MLP neurons of a small language model. Each row is named by its layer, matrix (down: output weights) and neuron, and shows model dimensions 176-271. Each number is 128 + 32 x the weight over its row's rms, rounded and kept within 0 to 255.
Before each neuron's rows, "raises" lists the tokens whose logits its output raises most directly, leaving later layers aside.

raises: "ice", "ical", "ics", "ically", "els"
L2.down631 [153 107 126 106 123 155 156 201 156 109  79 169 132 141 130  82 118 101 200 128  42 142 101 130 142 128  82 141 138 156  82 101 159 110 131 100  58  74 114 100 176 160 118 141 103 212  91 131 138 140 153 126 158 154 134 127 124  93 127 153 116 168  78 177 104  99  92 162 130 116 118 124 115 154  34 109  49 147 139  89 130  95 126 120 169  99 155 147 131 205 129 138 168 143 160 186]

raises: "ich", "ural", "iss", "od", "ose"
L2.down872 [160 145 136 156 108 184 166 105 115 108 123 169 137 138 132 102 100 100  93 154 150 132  78 126 100 152  89 145 143 122 132 136 115 116  91 105  59 133  74 116 175 115 207 180 152 146 117  87 111  73 155 103 146  72 177 139 186 126 168 125 131 168 147 164 108 131 151 122 145 124 147 146 131 149 123 171 105 107 163 121 162 134 151 134 165 105  70 122 125 170 144  86 113 184 139 145]

raises: "olog", "oc", "omet", "ology", "ologist"
L9.down885 [170 148 172 107 131  92 114  65  68 166 154 117  47  85 116 165 100 130  84 109  92 176 114 120 179 183 102 118 176 133  86 170  95 128  92 149 102 159 138 124 144 133 131  90 148  59 114 134 139 152 119 127 120 188  92  84  65 112  88 120 173 140 123 116 162  99 224 184 145 119 114 111 129 160 144  95 123 125 157 155 152  83 126 118 136 124  50 115 141 134  90 147 117 112 143 148]

raises: " The", " Their", " They", " There", " These"
L8.down474 [117  85  94 117 142  74  45 186 121 127 143 110  95 155  72 174 146 155 140 110 132  85 161  72  99 106 140  59  65  78 124 142  86 131 144  85  96 130 160  93 129 163 126 191 164 180 143  97  90 126 149  98 139 117 125 156 113 116 100 109 161 175  98 124 104 181  96  92  80 110 115  82  99 127 143  94 134 159 161  96 158 102  79  95 169 182 177 115 146 142 129 118 111 117 151 171]

raises: " ", "cember", "osed", " September", " |"
L9.down1513 [123 131 199 170 106 180 125 151 140 164  82  97 106 131 170 144 103 181 154 102 193 119  99  71 131 131 122 142 156  87 121 184 169 119 155 159 177 147 190 100  60 102 102 108 205 110  84 189 145 142  70 190 153 128 170 121 117 135 111 114 119  80  80 156 149 114 124  96  96 112 165  93 123 170 107  93 140 148  74 124 144 141 115 134 186 133 131 179 173 169 105 131 106  79 133  96]

raises: "ations", "ument", "atives", "ference", "ation"
L9.down1377 [112 105 186 196 155 158 122 180 179 136 160 139 163 102 151 161 149 144 131 198 157  92 107 153 157 156 140 150  85 134 145 120  80 137  76  96 161 162 127 123 119 134 157 167  94 145 118 134 125 168 108  76 146 147 159 137  93 113 137 101 104 128 172  95  78  99 154  82 146 217 125 156 150  83  94  91 115 107  90 116 102 129 134 112 170 165 127 160 142 127 136 129 162 128 106 181]

raises: " His", " Some", " If", " However", " Their"
L8.down1240 [147 146 123 110 161  77 134 100 117  85 102 116 139 117 114 146 111 158  98 134  81 115 169 127 163 143 127  62 108 145  98  83 158 109 106 129  72 160 170 117 127 104 116 152 119  92 124 157 136 142 102 146 108 132 103 170 136 129 114 104 135 126 167 154  92 145 126 103  98 158 127  87 122  99 152 104 162 105 101 138 159 120  94 141 159 135 124 111 142 121 123 139 116 132 104  83]

raises: "its", "ines", "ages", "se", "es"
L9.down1504 [190  75 117  93  99 152 170 126 173  71 129 121 192 113 124 153 142  70  72  55 172 103 165 122 156 121 112 117 141 131 136 125 108 114  85 164 172 146 106  96  70 132 145 134 139  80  83 138 115 117  93 139 146  96 169 139 138 142  65  92 128  96 106 109  78 123 169 107 189 132  93 121 129 106 172  93  97 167 216 160 152  54  98 111 137  80 138  91 117 149 119 156 160  80 161 153]

raises: "ements", "olved", "ership", "ilities", "ely"
L3.down747 [141 161 158  82 175  87 115 116  95 161 127 131 104 179 123 125 141 191 147 125 130  82 144  18  88 108 150 115 128 123 127 106 140 119  91 156 113 104 138 128 148 153 143 150 109 111 131  54 171 123 130  98  73  61 119 138 138  55  88 154 124 158 185 139 109  65 133  27 134  83 137 119  79  82 137 155  98 130 179  97 110 150 102 156 224 136  64 121 156  86 150 109 149 181 131 104]